From a checkpoint of a small transformer trained on Wikipedia.
Size: width 512, MLP 2048 SwiGLU.
Architecture: RMSNorm before each block, biases on query, key and value.
Training: 530M tokens, 8086 steps.
MLP neurons of a small language model. Each row is named by its layer, matrix (gate and up: input weights) and neuron, and shows model dimensions 416-511. Each number is 500 + 40 x the weight over its row's rms, rounded and kept within 0 to 999. Numbers have three digits each. A neuron's up and down rows have the sign that makes its largest values positive.
Before each neuron's rows, "fires after" lists the tokens most often just before its 100 highest values on Wikipedia text that the model never trained on. A number after a token or word is its count.

fires after: "| " 52, "the " 4
L12.gate183:521503491556446470489487541498534508548495504519499497441527507521436444521488492545481469548493503585547496455499544506431519510541543456423509553529437533456515494545536483401438512460494479473526467533495475567523483486541553464519492530514488512521454505531430448536511482447518539498
L12.up183:494492503532463597435477502524488473502452519496494513446567506461486499471502503474513567502493462513556464478511521486476512421539524475456498449503493499486507497521533552453571528552516496480533527545519497565541525517520475481445504460488473449486433531530504468497530467470424495535

fires after: "the " 60
L3.gate813:505467512460511469479479547472497540507574464471499504482464479455540466599469541450420489506520428498413564533478541536505476487502461470502613567512480451507515533573506459523490514491523530460543468473509501565495379494504492453451475514469452440531528566469485473501478519485514567490
L3.up813:471522505506469456550440473485537534512530494555552481394493501494463491512533453431483516432510524488454562548478537510490472544482462475468540504518484498509486512521505421479571479468512531496464462483486571523562479479425503488516377494492504508550570500511460522479471490434470543526

fires after: "| " 100
L3.gate1558:479481502442474499544488490519494577557434467486467492480503494558429546524571546472433540483617490481426492593522530470469518520429507459502502563485503542520450503497522473448530526489510485603477536521494463502515476495482482515463477453570512529528531510515511494449476486474500439554
L3.up1558:465543417555569519512599514494584496494539498457482533531513483571507531448546521536467484538555448526490477560473537465510445522459502468489439534461492445492496451498534490394441528501543507490523505545521509468503502533428565504500506544550518483483487475550466453507530550569434431464

fires after: "\n" 40, "\n\n" 24, ":" 11, "\n  " 7, "1" 6
L3.gate1835:506423515463494479531467464549515549522483410543584550467463566473541493525460511562472459415436553526440459446493497538509484508539465438545547499532514497497576473494531484522449498497427505460516509498457564605433550488488479469445511517417526545444485421475447568458482488536493440435
L3.up1835:473434525433556536507546471479490512508550479505515473431508530486461493495421506533460499511513560447413510480542489484552510499534456477547474548586525472451519487487458456462483421464514524487524573514477572512451516495400459440498501523442547461503423487551496536513479507539520445450

fires after: ", " 45, "(" 13, "\n" 4
L3.gate162:494526547480510553499497470465525506519465532484512437475517441577508520464604488524509547516435549520492467507480463402469480443524476509490497529467551477464541424563493516562549443508500563464556498495448519523446477457412513499443567534473445529407517481497467488547489495540464486501
L3.up162:487575507454537521539479526522487565495506475463520488514518485504534449509569486493591486512480494492519473506464509495532540496529547461501502562420495472476593455539475501489489421557465546515523488519517521482471504482459576539529494450462429464469544543499501487530479476471501472519

fires after: "| " 42, "," 12, "a " 7, ", " 6, "- " 5, "of " 4
L12.gate1170:411482502469533521496518500523514573509483456481502488547556445555480507567550534503492533545496476589542471518498529525439602480453443459558504469495528478410515426452572477500494460557495563508538472477523451572528551506543503505521412541474532469509546515461507522536520494514470472447
L12.up1170:476514564535463508457494534513543499554516509523531508504422469493537524503421520528467520463508518588506469478537551448409490559448522477461562503513518507507549451527430540518568496533549539554480500512480516511510445530460510526456543463459420523501484680557526478509501486464522485537

fires after: "\n" 63, "| " 5
L3.gate779:545450517532512476410487523447506548511461442467422389502552496466424505480532512535486497446509513467552483468482581518502523511484467553530545449473488542548520457411478470525554497505512466493493627513506497514511493521596438555545492505486495499456571520477480478512509446519452564503
L3.up779:568462513574501523428462505411481554515485490475453428492557449495462495461594540547479529451502490483513457461493586491539470531495457478547550449488517493550476484475467455550481489539506471514501573584515519531535442507569465513530487498512508478530605504429462510479476490556482547471

fires after: "| " 67, "P" 10
L3.gate157:504484460494520536429523534516473555583500493475481466458521482493434525564502493512536478514464438510426503493484508505470565534454506522493489459500580436468532421495515573488421473521503492534516580442520458468507551530514429522450537530488472487489381532519476495463541457518518490507
L3.up157:499532463477527471512490539414508550583463441537523451489521446466414489460534495533475533432518474467427572478497486477540547447496487503590515500576546510548533502575465499539485513482490521579534538509513540581451503449490473503569541502470479511515467520498536515453526396451446487481

fires after: "201" 27, "200" 18, "199" 6, "°" 5, "198" 5, "197" 5
L3.gate313:556547512455462451569489559497460539508578515500517481522489550499529539516458499555493556491497505412420515542497491545492545447489488448518551543505438521490566501616567478453507489419551437485430465530467561519446514506534484488484446475503459456539534532418440474525522509452510454529
L3.up313:539550485518523451427538579520477522555517428423539513465544508473535565469516480528530466458503526574447532523435467546447515478488455531449549414551470490541457485552541510572562496453524519425492498500551531495498454553539539491450472485475517399506449559519515435469479447519487538441

fires after: "201" 19, "202" 17, "200" 14, "192" 11, "199" 8, "At" 5
L3.gate1325:545466556450568573530540494465466469471504556465535488461481436457439504527520471485535437492465544459519492512460487491507477445441453541524537463519456516517567530528516504460487480486463484523432443459442521444399558526471510447381487466457511453502567471541479455449530543519455439466
L3.up1325:519521564486524458509525542558454487468533534466448442522520465522465449596488482540529574439512543454442542548499465510439455460413456554438524457500375457459504507520599550459497471513556542524473435547502541503438481515496526514533496488444566528553489497477487571454514437486481464370

fires after: ", " 79, "(" 5
L3.gate5:457490483516567535544523489546528467505455506512479522486523438537425485453508506476481464476474455492525483573532425397463491496492504582494548414525547467492439520496533592438515507500494600530446474490413470525449599527455541428471438494474445499467449502526430449472460508473460441504
L3.up5:491511467442548581504560457466506547514519460479501485505518481579449530552497533484505536498492522480469568441531547532547520410480447496490486533496508470451478469501511502504536424530520477504480490480494436497476455508399521495511535471504472518478515553450533478491482537546431479547

fires after: "| " 43, " " 11, "Party " 5, "-" 5
L12.gate430:478536460590465560472443505518439572525449449432513443482529611449587517469533460446523526476464450485511492507513522528458516540515466503474491416587561485455547508476536423529436494474455434553545496521455521470495510444471492531458558477481489472509559468474522531479497529457467481589
L12.up430:508512497473591450503525484522447516520526465517522466470441540464490455514559476488487512490552515500483558473474453465472492456488576510547504506482502503409461500480515455487535480476476478506547587467521537555473472536429421562466506537469466481560511502480502540528539501516450542441

fires after: "| " 36, "." 13, "(" 8, ": " 7, "–" 7, "," 6
L3.gate1443:520444564473481501556567471561472511441523495444455508542519539552526455455547504478488534497456513441486524452512470484504471469490464507457592487522477446453537511502488486503578395448507476624583578519468456502412436469485491584486454535433553536458518508486496493499465521508561455498
L3.up1443:544514544439562542484479450490461532522519534482498488503547505516491463502461480504519530394452490490460540540487478488515560497503525491466444524498471483562541600516463509508533488495442481492523553509503472555494497473463439565509541531529572515453498528439555461460487539446455488439

fires after: "the " 34, "The " 13, "first " 5
L3.gate1471:482493439487470537455505523465445541573489519512489473525532479414515484552472470492478442487482472493505502482514520490462569503487533488534452531568503559463577419494587407444507427519493584482490483482458523515467534427538540531482497476498440475500544543508501485517458531520492419542
L3.up1471:519551525509516463648470449491581499465449543531471516406484491471506468532518479505434527493505487505511520572490507483550545542555585499424466517454507498488506544511450542505456497437556516521470503497589460547542507519530524472476489452545408503481540539566497530485442480598542463518

fires after: "\n" 96, "\n\n" 4
L3.gate778:448434530437470446522537524540484497501485523464485485503548548499411549470555551547508497510480417495519486499458532515546540545559408460537556462505477470548504466501553487518495453527492460508562495466474521555490525567460527516490574494452586497541536533517447521486445512485468466451
L3.up778:471439566458447438590460522539496521468493502519535507464509552528471557488529517498392486512486554515464514460499524546528519514558492550529480458497483454529397542538550464528536469491440430468578482511426477519459466519509494515541558521484545448586513516465468581506485458474395482567

fires after: ", " 64, "et " 6, "element " 4
L3.gate482:460461516509537547526496534535446568465474465559512469479459415616534475486480546516529487430546500514506530483522505523448478533526532430461467485534462493472441514581501493482522433521551552558502492548487456462520505465512535472537508515563479450492511459397408496471471428499482527558
L3.up482:472550524547570498562521529501481557518513542524537573486561500508483583519501572520575507466570515479566523498542516439503487524467540505462489485540486505507452490499503499491543557514509557500476491421542495456495402539463504471510496425518488537522546529474549430482508501491545495552

fires after: "| " 63, "first " 8, "Mar" 4
L12.gate1008:533471490522492502480534561510470493486505417541491506488479548477492522523473564524458567542443510483534474486506519488497473552445470563511534478514461549439470504474500495532473510514560450552476533522560506458452535558485437543516477537510470512515498485483447490441474481500414462461
L12.up1008:452556473542482437473510526477454517589540505479525503492527512506505592485552479524495491574468486564521547541547489453460434406503473529489475460449554568485544545493498446580512454458492519454458482511557513543454532463496466513534589495444566500552458507462443484520475448481503524455

fires after: "(" 43, "born " 9, ", " 5
L3.gate342:526449496500451512532505554562482521434462506485516562506469400543514517542518439490521499537489521504444534444408506553477520453454499439473506475535499493476529466507555578455495472496457487525514477499445475456477553493563574503458390541446480503510573425494484531518492429473538576486
L3.up342:514529553431512503512482501450504524507532507549539486454498508492457521522466470499416532453530547526495466582480488542554543497466503491455452449482570408508514537497506538454486462482471482503514469529512477477496511560468483496485558528416458555486397526447545483612478473525488443522

fires after: "201" 30, "199" 19, "." 9, "202" 9, "200" 7, "198" 6
L3.gate1562:522469513486558442493514573544456488531504545515478549516467518594446526405513466502498370432540519536493554495528474483471537437536511573513500549510515454499547476460486534450510518431473495456463493508472484532458514490550432482512497475428510397543588487495485490508573530494508475518
L3.up1562:564526501432465413562537548457462534502522547549553540467508510514538510490499457501543562491492554450448531466515490495465501470562525468452537537507428519530503465476479536516521480509568471591544446549549614447451554490496486471563495431517508506497507590536546523470445492504527535440

fires after: "2" 15, "6" 12, "0" 12, "7" 11, "3" 11
L3.gate1811:497453493427511505425565525503503455514513502533486523548473528561538459469481547580527560562500522493550461563429566503423475439484475506484473533594502455465522464493450545561514533541495497543443486498498512440457478495522530491416499482481534482523475474520501504422497508489396511474
L3.up1811:476443505472526421475522555561546536551457458488595546528519476533492494518469587548454559502502477523466493529505524562498487479429400475423454532588451501408576419409440488542540486500479533551516496543546567486523514449521473521540543576443461529471495467509476533528442443432438457479

fires after: "1" 28, "3" 16, "2" 11, "5" 8, "7" 8, "4" 6
L3.gate1123:539476447459509502462438422517550528528543488503461475490487504600464538423467531535546479415428506455491455481430532438514491438479531449498444556560527565466483527473513530537524497607473538519428438475458534536457508495507571592527440543486573539548463540533548525521504444547459552520
L3.up1123:503467486477515496508458451550504505505528481524504518457496510609474541455450566503539504458422514506486421506436556441491518412496523433521457490561540578482491490434514500559524483563446525567476486492490508455472556500537542593543436516463584571556481557522535507486507449522421533487

fires after: "| " 62, ": " 6, "(" 4, "Set " 4
L3.gate128:536422557554570476426477468515498520521469454494403473491494503518494457501481510522510547552538495573534544597445532441512477520480519556472502424522513549524514505574476496520411548516618501519528497468515508514461508489553489547443525532412514529471561465470441547586487492491454469552
L3.up128:520515530439539472454453462502503489515525462518399467467557467524457521520516530546478469497453434501405447560525455442549521524519466499596521426521545532539527425524489569463432492519518519534468483502518512496501584471502485501448511559415541461539532491449522521496434569522528502513

fires after: "\n" 18, "2" 16, "3" 10, ", " 7, "1" 6, "0" 6
L3.gate637:499507445487506494566482462509535475476493476547570519497522498574450507507515499487575547501471542499492494491541379503508510521470540408565495510556470465484474483467533538507483512469509506529586441564479522460483466484508522469540479526515470502521478569497467530491477427497486482451
L3.up637:488509509455511459487605526478504461557593527515507457550534473456533526461446614411432503518529570493516502581453531524500527511425455525482454513469485452522477494534473467518517508459448521522487484536534502542541458528440518506577484512597486528459540480511588508578481476555475477500

fires after: "\n\n" 32, "\n" 27
L3.gate1451:508449463470479537436505553471492523485526494535543535475527506529516406526474553499461499454430470504457560499523488465427481466534481500536519499561478553519507449570464479443428500527500544546543552500482551522464541499405456514544453543549504577431522454493470494452487521517457495530
L3.up1451:480500531507539544463480574577502548518495492476527548460476477533420468479450525496448512512494465472485465476551518566494447408502443580486489482522451527484490524534480513435493518497524515491561481501507505513481461505455429513521475524514513459487513502449408507526570492600540503504

fires after: "| " 98
L3.gate664:447452499506457486441456549425496503529491459507479450472490525464523452493517530552535542513489483566460560433475477441466430502560486511508505492543456463477474428470513518504482531522534481559450559512547469538499448466435480479438508513541557549577514543618521437521474446399521499468
L3.up664:427564469511588472463527447458493517531479496490475496481579543470439543476467557437501486523500502532507569558492530445517531492534509472569472499442556517550550575506492555455480496478496521517531400621508526469514512474484553457430548530502497481454466419502486506484531518532502512476

fires after: "| " 83, "|" 17
L3.gate1742:472487462487538458517503438494464440519544499556432421510534500536463455510548499482482550491465469545544561508496481547427441587539473562537474455536491517478442481472513579518484548543588501528513506607557539569463501473502499517557546518560572549553519447511496530518550556524539481561
L3.up1742:493494508469541468473470449497432459518500476558496456501519474528436487485538496481477490495465498526502560530510456569440435563616465531503475503518496523457478508547563521429592489538517500571516466577522529567446457460475557555453529470534545546563533493500515565531531557499526473585

fires after: "\n\n" 66, "\n" 11, "and " 8
L3.gate1423:536448469466482513530592452513507504465498518530498491470493575518534514474521555484469482542476526519494444443538529561520487504520494428489600444489500477451513438481421579502546548479463510480625510483496503514434537456541422524432545516537508457546506455478638489474503478533422462492
L3.up1423:543447546616518516465550472439508502469442562512482525456481464522474497487507531469426510418544559505546482467579498456505523473554490524548604444529516488512462473510524509480449498458455537504482548441539476485525569488537474502427499527431456357412466484402649470485521425556526417545